config.toml
norm_eps = 1e-05
attn_scale = 0.125
init_std_down = 0.00289
decay_shape = "sqrt"
max_seq_len = 1024
MLP neurons of a small language model. Each row is named by its layer, matrix (gate and up: input weights) and neuron, and shows model dimensions 96-191. Each number is 50 + 15 x the weight over its row's rms, rounded and kept within 0 to 99. A neuron's up and down rows have the sign that makes its largest values positive.
After each neuron's rows, "fires after" lists the tokens most often just before its 100 highest values on Wikipedia text that the model never trained on.

L10.gate102:70 54 28 64 39 87 38 37 35 47 31 51 46 29 35 38 55 48 34 41 59 29 39 43 49 39 38 26 30 47 62 61 60 52 69 33 39 62 43 39 69 68 49 45 31 62 34 47 70 61 36 67 32 48 63 44 92 59 60 62 67 43 54 35 91 41 51 16 51 38 72 10 75 48 53 51 59 60 45 35 44 33 57 24 46 43 66 49 11 66 67 89 69 70 75 70
L10.up102:28 56 35 59 26 46 59 45 43 29 43 25 28 41 22 67 29 47 85 54 47 72 32 60 76 46 69 67 40 76 43 67 37 56 45 28 40 76 46 69 23 34 52 59 31 39 56 58 40 42 63 07 43 88 61 57 62 35 30 67 26 67 50 62 42 57 62 40 15 52 53 60 54 35 23 62 39 47 59 56 76 64 38 41 45 66 79 26 62 43 57 31 55 55 71 64
fires after: ",", ".", ";", ":", " \""

L8.gate282:28 78 43 51 76 67 19 42 59 55 52 77 57 50 71 46 34 60 72 42 57 37 74 66 49 39 40 37 59 41 45 70 45 23 68 56 42 60 54 48 74 68 60 30 45 44 61 50 51 60 58 24 70 75 53 41 77 62 52 72 38 56 25 50 52 65 43 49 42 46 52 38 50 44 82 69 43 64 32 94 50 33 29 37 61 46 54 40 33 64 51 51 54 72 58 36
L8.up282:38 67 38 55 65 59 63 55 32 54 57 55 27 34 52 38 54 19 92 67 53 42 61 82 54 46 73 48 67 37 56 72 42 53 46 72 71 40 56 45 74 76 42 50 31 39 31 44 74 47 71 16 37 73 64 61 51 42 35 50 26 46 30 54 51 55 52 53 35 72 46 40 39 31 49 41 49 26 56 53 35 38 27 47 76 69 56 37 49 54 57 64 75 41 48 43
fires after: " |", ";", " of", " MS", " ("

L11.gate219:46 65 70 33 34 31 39 51 53 52 43 52 67 45 58 28 09 75 52 68 40 52 48 69 49 47 52 54 71 45 63 41 59 19 36 24 54 59 41 65 78 61 58 41 32 82 29 49 46 45 60 64 83 46 65 31 57 49 52 77 62 72 50 65 60 49 36 30 50 62 41 32 04 62 39 19 58 55 34 31 25 06 70 48 49 41 62 52 55 50 55 52 71 66 50 46
L11.up219:59 31 44 20 93 62 57 55 54 64 44 90 35 59 70 39 50 33 66 48 39 27 27 70 42 48 21 62 61 46 46 53 35 58 36 82 73 40 42 62 60 53 52 54 89 54 41 55 45 78 56 62 36 41 40 42 43 26 45 48 54 54 48 45 60 69 45 24 48 43 40 58 46 45 22 90 39 60 42 52 55 44 24 30 53 60 61 60 55 35 45 66 42 71 49 73
fires after: " January", " December", " May", " April", " August", " March"

L10.gate162:48 68 48 30 45 43 37 43 82 34 77 41 37 45 61 64 39 83 41 46 56 68 63 67 36 41 55 45 54 40 61 53 37 39 26 39 56 27 42 61 41 56 48 48 46 48 67 59 50 48 29 54 35 54 69 65 25 40 35 56 83 64 37 44 41 30 77 37 76 56 38 33 53 52 53 33 44 37 46 48 85 48 70 43 38 48 74 64 44 60 37 41 74 31 59 48
L10.up162:37 26 75 77 48 39 37 61 55 55 59 60 37 23 70 70 59 41 31 38 41 53 75 41 45 42 48 28 41 52 57 72 26 48 56 74 54 32 95 64 41 71 62 39 68 60 42 46 49 59 47 46 53 59 53 54 48 27 52 46 35 31 38 33 44 47 51 45 38 68 56 31 57 43 38 37 64 14 68 43 34 50 41 76 46 33 60 63 38 65 38 54 51 32 29 75
fires after: ",", " |", " Western", " New"

L10.gate687:63 33 30 41 76 93 87 47 50 31 40 47 64 57 43 58 48 67 83 60 45 52 57 42 35 63 56 26 56 47 55 51 56 48 62 29 51 41 57 45 24 52 65 49 67 50 67 40 62 32 60 56 52 37 49 44 54 50 42 62 52 89 50 38 35 39 30 50 52 41 70 56 33 58 63 28 51 61 38 71 44 55 35 49 34 59 38 39 20 51 11 38 43 19 91 47
L10.up687:45 50 50 58 72 32 68 70 67 48 48 57 59 63 25 48 67 45 74 47 51 31 56 40 48 57 70 65 52 53 56 63 58 59 93 37 14 24 48 47 26 34 47 43 05 53 32 52 06 49 54 43 44 32 75 43 52 63 58 44 59 50 52 39 40 50 64 49 36 48 53 48 53 58 61 51 31 50 49 44 52 43 77 59 48 69 55 53 39 59 57 61 55 35 42 63
fires after: ";", " |", "rix"

L17.gate819:81 54 42 63 81 53 43 55 47 12 64 61 62 45 45 42 52 58 75 62 44 50 53 42 76 43 52 61 49 54 54 29 48 38 63 45 60 73 36 57 45 67 62 61 44 54 62 27 50 46 53 57 24 28 29 51 46 24 36 42 80 40 57 44 29 72 76 51 33 48 33 75 61 65 51 38 38 30 58 37 49 42 77 68 46 64 37 44 20 67 47 40 53 50 51 30
L17.up819:79 69 71 76 61 33 36 51 66 41 50 43 54 57 47 40 56 65 77 73 53 26 33 45 57 45 57 41 46 70 52 49 74 66 57 31 23 75 73 73 44 50 48 50 60 61 49 48 47 49 50 57 43 71 37 72 34 43 36 37 74 68 58 74 45 60 51 26 23 66 43 45 33 61 41 35 49 24 54 35 48 61 61 09 28 56 48 69 42 36 59 56 25 50 15 61
fires after: " |", "|", "="

L11.gate825:60 47 35 58 52 72 43 54 60 60 44 56 73 24 69 68 67 32 44 61 53 45 22 73 52 66 73 69 14 63 67 36 58 34 22 37 42 85 32 62 56 53 49 34 74 51 67 42 46 55 46 40 48 24 47 61 41 28 43 56 62 43 65 50 75 51 48 48 55 75 38 26 21 48 65 57 49 34 41 11 53 61 47 52 51 61 56 46 43 08 53 47 75 35 49 39
L11.up825:83 55 40 58 62 32 53 43 64 25 42 24 79 29 98 59 51 54 42 63 56 70 43 70 43 54 20 35 23 79 72 36 78 62 45 56 68 57 58 57 66 75 90 41 32 56 55 40 57 30 64 38 41 46 27 39 74 67 65 47 45 50 63 52 86 56 44 41 59 73 54 37 47 71 43 22 50 59 37 25 40 47 26 44 45 51 78 50 41 25 75 79 43 43 59 24
fires after: " |", "|"

L8.gate852:54 48 57 41 56 56 20 45 41 22 72 18 46 57 51 65 44 62 25 24 61 41 42 34 90 29 36 29 56 64 49 65 82 58 41 55 70 58 50 30 67 13 40 27 33 63 46 28 52 40 59 54 76 52 44 38 50 56 36 75 58 35 47 52 64 55 46 55 60 71 68 60 52 32 60 35 30 56 66 45 58 38 43 39 36 27 57 49 59 47 77 74 76 30 34 67
L8.up852:48 46 53 45 68 48 38 29 57 58 70 45 68 43 48 40 53 89 85 68 47 54 67 57 28 54 24 50 59 22 56 58 52 45 77 38 31 43 62 76 33 26 45 63 62 60 32 40 48 68 35 41 29 62 29 59 59 69 45 15 45 52 75 31 50 75 33 75 46 39 58 54 44 65 46 60 51 46 50 50 48 55 49 35 35 69 71 83 23 36 44 83 42 44 45 44
fires after: " |", "|"

L16.gate421:55 58 42 59 59 47 26 58 45 50 38 41 34 34 37 46 66 34 42 71 50 64 36 58 09 12 26 69 68 63 53 63 69 73 35 64 30 46 40 53 31 79 48 50 64 23 41 57 51 52 54 56 44 22 45 57 50 54 40 38 83 56 57 66 42 52 28 50 37 43 34 40 70 63 22 39 56 58 29 52 22 37 40 54 59 61 63 56 42 54 32 43 35 48 47 41
L16.up421:44 52 40 36 46 76 38 65 62 67 27 62 79 40 55 67 43 54 57 60 50 20 76 46 86 48 26 61 43 26 39 38 57 69 61 38 66 72 79 42 76 56 46 36 73 48 21 30 55 63 42 59 39 63 50 62 36 46 32 54 30 51 56 38 58 71 36 62 39 40 35 37 47 25 53 29 63 39 42 45 43 72 65 50 89 30 47 85 29 28 68 45 53 79 37 36
fires after: "\n", "\n\n", "\""

L4.gate524:43 66 59 55 50 66 75 54 44 35 40 41 53 41 49 33 50 72 58 52 58 60 48 43 60 37 61 40 41 54 42 74 40 15 48 64 65 35 53 29 59 37 93 44 62 63 14 48 63 58 58 45 31 75 66 74 20 60 45 69 51 37 57 79 48 55 76 26 36 52 62 45 46 78 59 50 58 62 40 11 52 49 49 60 40 61 79 62 40 67 23 61 53 27 62 39
L4.up524:56 55 38 60 39 31 42 51 40 47 57 14 51 29 74 19 58 64 55 56 51 34 61 52 40 41 54 36 45 62 68 71 69 53 80 48 42 74 35 34 75 52 58 64 47 49 53 67 62 59 46 61 48 44 45 57 61 49 45 63 21 58 69 71 40 58 59 37 75 64 57 60 48 76 43 49 23 38 65 12 54 45 40 52 31 63 67 47 50 26 65 49 42 23 48 45
fires after: " |", " and", ";", " (", " to"

L12.gate519:56 48 53 60 60 60 67 43 69 36 51 51 64 44 79 44 39 56 49 63 52 42 64 63 56 32 48 63 33 09 53 70 53 70 27 66 47 34 38 32 43 78 56 66 51 45 53 90 35 32 68 77 47 40 50 84 71 39 63 13 22 45 50 71 33 30 38 53 57 56 66 45 37 57 28 43 38 63 67 44 50 66 70 22 57 39 52 43 64 52 74 64 49 29 42 36
L12.up519:47 43 73 54 49 38 36 41 64 79 53 89 39 16 32 35 45 42 47 46 82 26 50 66 28 30 56 57 49 61 57 46 58 43 61 36 67 17 86 53 49 48 47 36 79 44 58 39 45 38 64 32 31 52 57 45 63 19 67 53 50 52 72 53 55 43 36 69 25 67 55 27 44 34 37 43 56 64 56 25 61 39 73 65 61 44 36 73 50 25 63 53 60 55 47 49
fires after: "18", " (", "19", " |", ","

L16.gate445:36 55 64 57 86 79 34 40 67 28 47 74 51 21 55 29 60 47 49 46 62 23 28 69 56 41 26 42 38 56 50 46 41 39 40 63 46 79 44 59 69 56 65 48 54 56 32 58 93 67 43 55 46 66 56 41 62 47 52 46 50 54 27 56 40 38 48 50 29 25 92 69 58 73 36 64 22 46 41 61 60 54 53 68 55 78 22 51 38 61 57 77 49 63 31 48
L16.up445:52 63 34 73 50 50 28 37 45 33 41 30 44 49 54 56 49 67 51 66 26 33 56 27 44 72 55 54 58 74 60 62 60 64 58 48 60 31 45 19 31 44 49 57 26 54 65 71 64 43 54 56 47 62 53 45 43 63 76 56 49 25 48 43 25 82 30 30 30 37 28 58 62 52 25 56 22 54 56 61 50 60 47 76 60 40 41 75 49 50 34 36 19 69 51 54
fires after: " |", " (", ",", ";", ":"

L8.gate98:61 67 49 55 62 60 41 40 65 62 51 47 56 86 47 59 27 75 38 42 58 87 59 42 74 34 56 43 58 62 35 46 47 58 43 36 37 52 63 64 45 50 71 37 34 61 40 63 38 36 56 77 37 54 48 17 73 65 52 36 62 40 74 56 42 29 18 39 35 48 49 60 63 50 50 37 47 55 57 61 57 46 41 40 67 49 29 64 61 56 47 50 29 54 40 39
L8.up98:33 45 32 55 54 40 47 26 44 52 34 48 42 60 52 31 43 45 58 56 53 49 75 52 60 47 40 55 45 49 67 43 72 46 45 46 38 66 57 64 58 31 44 30 63 21 62 52 45 65 63 75 35 39 51 53 66 65 29 35 70 57 34 68 44 47 66 29 66 44 54 42 37 48 48 22 72 48 60 41 42 99 63 53 42 38 44 16 27 32 66 57 16 41 30 74
fires after: " Al", "\n\n", " d", "|", " $"

L4.gate794:44 48 56 64 35 36 49 92 31 58 46 66 60 55 44 60 72 70 37 19 49 48 34 43 45 61 53 66 45 45 37 36 41 69 53 54 45 61 58 31 51 54 76 41 61 33 58 56 48 61 26 39 37 76 49 54 86 44 30 45 47 31 28 14 50 60 47 50 73 15 53 48 61 30 23 75 46 43 49 42 41 22 53 44 74 44 64 70 44 52 27 29 57 56 59 47
L4.up794:49 45 47 46 47 79 47 62 53 50 45 24 11 47 49 21 71 26 49 31 43 39 54 68 51 27 52 54 55 79 54 70 55 41 52 44 53 40 50 43 62 69 47 46 35 71 66 48 55 45 43 51 52 37 61 51 53 64 80 50 48 43 61 54 36 38 52 74 84 55 43 91 33 44 30 65 67 22 68 45 68 21 67 72 50 68 56 50 57 29 44 40 47 55 35 32
fires after: ":", " |", " the", "-"

L13.gate640:45 55 52 66 39 48 50 57 67 45 49 46 66 49 75 41 54 40 62 24 40 57 34 56 35 54 54 51 58 31 69 44 59 24 56 09 38 49 59 60 44 56 49 40 62 44 63 29 58 61 51 49 52 66 49 93 40 49 60 68 56 20 44 69 44 63 61 24 44 56 46 69 66 65 73 59 45 42 32 56 52 61 50 55 31 58 70 54 53 33 59 58 62 36 76 60
L13.up640:27 48 55 59 31 53 68 57 67 36 42 57 54 45 34 38 85 38 79 26 41 22 62 40 49 44 45 66 30 79 50 50 43 47 67 72 53 53 52 47 63 15 56 58 27 66 48 44 44 39 20 44 66 43 57 46 28 72 36 55 35 65 52 54 66 38 52 57 63 40 36 43 56 17 60 32 37 30 42 49 77 17 68 57 29 76 50 64 43 77 52 49 62 65 23 60
fires after: ";", " |", "\n"

L10.gate60:56 44 49 45 44 63 48 42 38 56 55 59 53 36 67 59 38 38 59 45 68 50 47 52 57 26 47 65 54 44 62 51 58 73 42 51 51 51 38 40 66 51 56 44 56 63 52 79 39 46 49 60 70 45 66 49 42 31 46 52 68 46 24 34 74 18 25 49 37 32 60 64 68 48 32 38 28 27 64 54 37 36 78 64 59 85 34 48 45 33 97 60 49 63 36 48
L10.up60:61 53 32 81 52 65 67 67 28 45 43 58 52 57 55 54 62 32 41 48 24 58 96 30 63 27 81 31 47 73 59 69 62 47 46 43 43 37 26 74 46 62 56 40 90 51 55 65 32 39 59 53 49 46 42 44 30 30 55 53 75 64 67 41 52 18 59 45 81 38 62 61 26 47 36 65 60 49 40 38 23 50 36 74 56 48 35 60 61 62 58 46 61 56 59 54
fires after: " (", " in", ".", "–", " In", "-"

L8.gate792:67 42 47 58 84 54 27 48 27 25 47 82 57 33 40 56 29 41 39 59 48 31 51 58 44 37 38 50 45 76 58 33 63 73 54 43 46 44 58 61 31 58 45 72 58 46 50 51 31 63 49 66 45 46 48 45 44 68 78 57 62 63 38 47 38 50 40 45 40 28 52 39 53 48 60 62 72 24 63 44 36 35 52 74 45 69 71 44 67 47 44 62 65 29 48 57
L8.up792:70 25 36 55 62 53 58 62 52 52 54 64 49 53 61 63 48 35 70 54 66 54 06 53 65 31 39 46 52 47 34 50 34 17 63 57 46 39 26 35 62 45 58 26 71 72 72 56 52 52 31 58 42 41 60 64 53 39 87 60 52 54 57 14 21 53 46 42 48 43 39 32 55 48 11 59 53 55 49 30 38 73 56 41 55 53 45 47 51 40 65 49 49 24 50 72
fires after: ",", "–", " to", " in", " and"

L8.gate726:56 83 81 40 44 45 55 53 70 71 41 36 37 17 42 25 66 31 23 50 19 31 45 48 37 51 69 48 44 30 78 68 51 56 41 87 35 39 51 57 36 28 64 51 53 54 40 42 43 43 47 76 51 37 39 63 37 51 44 85 56 33 59 54 75 24 49 44 48 28 66 50 53 43 51 40 53 57 70 42 68 64 53 71 19 40 58 42 38 46 55 52 69 50 40 36
L8.up726:63 75 70 70 59 64 42 54 61 61 45 48 46 45 39 60 46 59 46 25 34 47 26 69 57 59 62 55 51 36 60 48 55 53 37 57 21 81 84 85 49 69 63 59 41 69 36 35 51 59 63 68 85 58 62 50 44 19 46 65 50 46 55 48 58 49 77 61 42 29 37 51 54 22 39 66 56 63 50 52 54 55 49 70 66 23 58 47 09 25 31 38 41 39 56 51
fires after: " |", " (", " lost", ","

L8.gate292:57 60 53 83 33 31 47 55 50 65 46 46 59 43 42 66 57 43 35 52 51 41 57 35 43 31 27 41 74 62 41 58 54 50 43 53 53 30 56 63 40 32 54 60 20 70 57 36 79 44 24 59 67 64 51 60 38 31 71 63 18 68 65 56 53 49 80 45 47 42 46 33 41 45 32 65 44 42 34 29 37 57 23 55 49 51 64 40 41 68 61 78 36 45 44 41
L8.up292:51 22 39 62 36 47 26 31 46 56 16 73 37 55 41 51 71 43 53 43 49 69 55 32 63 60 36 94 51 58 45 29 60 36 41 56 38 60 67 54 37 74 24 57 31 52 47 26 54 23 66 54 53 39 63 74 18 78 54 65 29 61 16 46 70 35 72 07 40 68 45 44 42 25 19 70 36 49 41 44 62 59 46 62 36 72 32 55 43 71 37 11 34 89 76 52
fires after: "=", ":", "."

L8.gate210:41 60 52 52 54 62 29 35 35 50 51 39 32 51 69 71 57 83 69 67 40 44 45 64 27 19 44 40 31 67 34 42 32 72 63 47 68 50 71 72 14 50 45 30 57 26 44 59 38 39 41 48 23 73 24 31 42 49 51 84 58 62 21 50 63 61 65 36 15 24 75 45 51 69 73 44 27 69 39 32 52 35 27 45 36 36 68 39 22 48 71 72 64 42 52 36
L8.up210:67 59 43 65 27 19 58 41 57 62 66 24 29 53 05 44 47 56 45 58 29 83 32 60 82 11 42 75 43 32 54 41 40 77 69 14 56 70 93 39 44 43 22 73 54 51 70 66 57 40 43 45 34 41 34 50 43 38 37 28 43 41 25 61 47 37 33 47 40 63 59 83 43 28 54 49 57 74 32 40 31 54 48 26 42 47 70 50 51 73 60 38 57 41 40 43
fires after: ",", " |", " and", " of", " &", "-"

L17.gate103:55 26 38 38 61 43 53 47 62 81 43 54 46 54 71 42 23 48 07 52 64 53 68 38 63 44 52 24 77 57 57 32 64 46 72 35 47 53 82 67 44 57 71 43 51 38 51 69 30 44 42 55 28 35 43 42 64 50 41 64 65 73 49 76 54 48 41 58 34 40 51 84 37 68 54 33 53 56 49 52 44 35 74 48 50 32 59 65 33 50 38 36 35 62 26 47
L17.up103:55 62 46 48 16 58 51 43 50 65 39 28 31 62 58 45 80 66 56 60 51 37 45 73 64 45 52 32 23 83 38 52 72 63 25 43 45 51 53 68 39 78 41 44 61 52 70 74 73 55 41 68 54 54 52 66 29 44 55 28 15 65 37 46 79 50 51 62 46 57 57 64 46 68 25 35 43 80 48 27 64 29 65 22 50 76 62 62 48 79 70 62 50 41 39 46
fires after: " |", "|"

L8.gate284:37 35 55 28 46 74 31 41 26 41 52 70 36 42 14 46 62 48 50 50 46 68 41 47 72 21 52 54 67 36 50 61 61 64 37 32 47 58 66 77 59 40 40 53 39 57 48 36 45 44 36 69 51 68 68 39 61 45 68 30 52 50 57 57 68 14 55 43 73 51 35 07 70 44 58 42 37 54 73 42 33 26 52 24 58 47 53 50 37 60 57 64 63 70 53 58
L8.up284:40 50 61 38 63 47 56 29 64 47 59 75 82 42 71 53 69 48 52 44 43 29 28 51 65 16 46 38 31 47 51 49 55 38 44 44 39 82 41 55 54 39 49 38 36 45 35 40 57 49 44 58 63 67 64 58 28 09 47 32 44 59 55 60 38 53 39 54 43 50 57 41 42 28 30 55 54 49 41 97 55 70 48 38 61 42 51 80 51 60 48 51 46 55 57 42
fires after: " January", " October", " December", " March", " April", " May"

L9.gate61:17 64 49 61 58 42 27 28 66 68 49 45 75 70 41 67 76 18 42 64 84 71 10 48 47 32 51 48 67 46 09 87 39 52 57 64 56 35 56 49 16 60 81 65 26 46 69 59 25 85 42 54 64 65 52 32 42 46 42 53 38 47 59 36 50 50 27 20 49 64 55 31 33 35 27 52 85 38 32 45 27 60 20 16 52 45 47 20 39 60 36 67 56 64 56 50
L9.up61:77 66 67 41 58 53 15 68 44 52 39 49 80 81 10 46 51 46 66 69 47 53 41 51 63 75 41 53 43 55 61 62 43 54 50 71 60 39 58 67 66 23 57 39 51 44 30 42 71 10 59 36 72 51 58 61 61 28 45 44 58 57 14 55 27 49 40 77 55 40 50 44 42 40 57 58 43 75 81 43 38 62 46 58 68 22 69 40 47 45 66 54 49 44 29 31
fires after: "=", " =", ")", " career", "History", "s"

L4.gate410:42 66 49 71 41 48 52 47 41 40 56 85 42 65 41 41 65 19 46 83 63 71 53 63 43 40 40 32 66 62 31 57 40 65 43 52 44 45 67 32 50 48 32 64 51 22 59 71 52 50 70 36 70 48 64 69 50 40 41 46 38 34 46 57 17 57 32 56 24 67 55 36 59 50 56 47 40 33 42 46 35 39 63 33 43 70 65 67 66 57 54 27 65 64 62 22
L4.up410:69 48 42 70 38 30 77 55 59 36 69 64 54 45 68 39 53 35 64 70 46 50 56 38 49 34 48 20 36 91 47 45 60 34 70 66 42 18 58 58 46 67 77 47 65 84 67 44 56 30 58 48 46 72 46 43 34 58 35 68 30 77 56 69 56 00 76 34 93 48 60 42 55 50 58 40 52 69 38 64 69 64 47 31 69 66 47 81 51 47 52 35 50 51 32 53
fires after: " (", "|", " |", "\n", "-"

L12.gate890:07 52 66 80 38 53 65 60 86 54 52 38 40 25 51 56 44 43 38 62 44 69 52 58 52 44 45 46 46 66 68 50 55 52 49 54 64 31 58 39 65 41 40 82 64 73 47 26 52 32 55 46 69 38 42 56 62 54 61 37 37 44 45 86 51 51 29 73 46 46 15 37 32 42 67 47 25 58 41 50 51 76 48 36 52 37 25 30 52 58 80 73 46 50 48 32
L12.up890:32 67 76 59 77 28 54 45 66 54 46 88 67 42 60 43 32 59 23 73 17 95 19 49 38 65 59 70 26 39 35 33 39 52 44 56 60 33 45 81 59 47 56 62 39 61 58 63 47 55 72 38 44 62 24 44 45 23 65 72 59 49 36 87 53 61 37 47 49 36 36 16 67 43 57 44 36 49 54 61 38 75 50 30 33 39 27 38 49 45 55 63 15 54 26 45
fires after: "-", " |", "tt", " (", "|", ";"

L10.gate323:63 56 43 74 48 53 27 70 30 36 55 66 51 36 30 71 60 62 54 17 45 75 40 32 45 35 48 29 45 60 81 54 56 46 41 17 17 80 54 25 40 65 34 58 32 67 64 44 34 65 55 22 50 38 46 37 62 49 54 60 48 32 33 55 56 06 43 50 39 43 36 30 62 40 30 58 42 34 40 24 53 44 65 30 57 56 70 42 27 99 64 65 64 16 63 34
L10.up323:52 50 68 53 40 48 25 37 50 43 65 56 41 38 58 62 38 63 59 52 30 53 38 32 47 85 42 70 23 35 51 50 34 61 56 55 32 78 42 38 55 84 36 12 23 44 48 41 53 65 58 64 69 49 52 45 51 39 55 62 76 37 68 62 46 89 53 64 35 31 63 42 45 52 48 85 58 65 44 52 38 71 59 49 31 51 56 64 43 28 45 55 55 51 62 45
fires after: ",", ".", " However"

L16.gate471:58 63 39 49 52 36 40 40 46 48 76 56 65 40 60 57 40 51 60 59 58 65 54 70 68 24 55 16 42 42 77 38 53 31 57 46 64 55 64 43 79 23 64 59 60 41 54 48 48 53 64 36 36 39 36 55 32 44 56 46 60 80 45 69 50 40 63 46 22 37 57 52 31 57 46 28 34 42 62 34 66 67 36 51 32 52 33 49 38 55 55 41 53 61 73 35
L16.up471:53 48 35 33 37 48 40 09 75 49 63 30 38 85 57 26 41 50 54 40 57 34 48 52 63 30 55 36 54 60 73 46 77 49 38 33 55 54 60 87 51 43 28 29 47 79 49 23 63 33 37 52 32 30 31 64 52 34 36 51 44 61 53 52 46 54 27 56 48 48 87 46 51 41 51 65 55 44 64 31 41 61 57 40 55 64 61 60 50 54 29 59 54 49 15 58
fires after: " |", "|"

L11.gate431:61 61 47 43 36 37 51 49 58 34 61 52 43 49 61 31 47 46 49 42 80 63 31 71 47 44 50 39 54 71 54 56 49 43 45 35 36 56 54 32 31 57 36 42 68 55 76 35 41 50 24 36 65 77 33 57 43 48 62 49 57 44 44 56 59 70 58 58 61 19 35 40 36 46 33 33 39 42 36 58 50 44 45 59 50 50 50 47 70 65 55 41 36 42 41 41
L11.up431:64 77 55 50 78 40 61 36 57 59 09 52 56 34 29 53 61 20 62 49 53 46 30 62 63 34 61 62 30 59 70 53 21 43 58 42 37 23 16 58 45 69 53 63 41 72 85 76 56 07 58 58 36 59 59 38 51 52 40 84 51 36 48 61 45 57 49 50 66 39 69 37 39 47 24 72 63 35 60 19 63 46 35 44 31 54 47 70 41 66 65 66 29 58 54 68
fires after: "-", "–", " the", "|", ","

L12.gate349:79 42 33 22 74 37 69 29 67 48 32 64 29 57 66 60 60 30 48 16 30 55 40 93 36 66 58 29 39 50 41 60 50 64 59 61 53 45 39 56 58 69 50 48 17 77 39 64 21 61 49 23 74 67 60 38 63 32 61 55 60 49 53 50 41 79 65 37 72 44 30 67 79 53 48 78 45 63 46 31 33 36 41 42 57 40 59 69 38 74 61 48 43 40 77 41
L12.up349:58 33 68 44 63 40 21 17 56 80 50 59 60 46 56 41 49 43 52 68 48 46 28 67 65 51 57 50 48 80 71 57 23 51 58 55 41 46 45 34 43 66 28 56 46 40 57 62 45 38 52 65 41 51 30 44 54 25 40 38 59 48 22 57 46 49 41 64 46 70 42 60 28 78 35 67 89 31 35 59 71 42 55 34 59 74 59 67 58 61 62 42 59 65 41 56
fires after: "–", "19", "born", ","

L8.gate276:50 37 28 49 47 37 45 62 55 47 29 66 66 41 65 43 57 71 67 52 58 50 44 51 30 45 41 51 50 28 33 60 57 56 39 33 57 35 71 24 61 41 49 59 55 76 30 41 40 22 50 31 65 47 38 60 41 52 31 51 48 56 40 71 99 77 37 47 39 63 59 75 53 28 83 33 52 40 48 59 82 61 49 50 37 59 62 65 84 76 26 44 43 59 73 29
L8.up276:35 46 48 78 57 60 50 77 54 62 66 59 48 56 23 26 60 58 40 44 16 25 51 30 62 18 54 69 64 62 30 39 55 49 42 10 38 56 47 44 73 56 57 37 30 54 80 61 45 47 46 61 46 64 86 57 35 34 50 66 45 57 33 39 66 35 29 50 69 54 53 49 62 47 38 64 48 52 54 53 46 19 50 83 24 65 26 31 64 56 64 77 60 52 40 79
fires after: " |", "-", "|", " h", "."

L8.gate521:51 40 45 35 43 54 33 58 76 47 37 62 77 24 71 53 35 53 41 39 87 74 50 24 73 53 63 65 73 76 48 64 43 42 26 66 50 84 34 34 50 52 68 71 36 64 29 54 61 31 57 61 67 60 53 31 79 47 42 43 67 38 46 59 48 58 28 26 53 23 66 57 32 17 34 30 53 37 44 45 53 59 79 32 55 41 70 12 66 56 57 68 58 50 51 87
L8.up521:71 44 63 44 53 49 46 42 44 59 44 45 56 66 65 63 19 52 74 62 57 61 60 58 28 47 25 48 39 68 48 14 24 49 50 40 56 41 75 22 50 58 43 35 65 85 29 47 61 76 69 65 10 51 65 68 68 40 35 52 33 27 24 50 47 35 47 37 27 65 68 36 36 69 49 24 54 45 30 48 43 51 58 43 56 38 77 44 65 56 50 52 91 29 50 37
fires after: " the", " |", "\n\n", "–", ":", ","

L13.gate467:32 29 37 60 50 21 49 64 61 42 31 42 59 64 57 89 56 59 44 71 61 69 55 77 54 49 70 56 70 52 42 99 65 49 54 51 62 45 28 65 54 56 61 30 67 46 45 56 42 63 45 65 34 74 17 42 61 62 45 38 39 15 51 42 23 55 56 39 54 54 55 34 47 75 34 58 64 45 40 46 63 49 60 30 25 40 57 63 46 42 46 48 37 52 54 55
L13.up467:49 34 67 51 58 66 34 54 44 74 39 35 54 27 63 40 61 29 54 47 42 51 57 38 75 36 46 52 60 35 57 60 60 65 65 40 62 27 52 38 43 46 33 48 61 59 42 49 28 56 61 73 51 45 78 30 47 63 47 30 42 75 27 68 29 63 62 63 05 63 78 42 54 57 65 41 69 34 43 52 20 61 61 28 58 56 68 31 40 44 38 40 66 53 39 69
fires after: "=", "\n\n"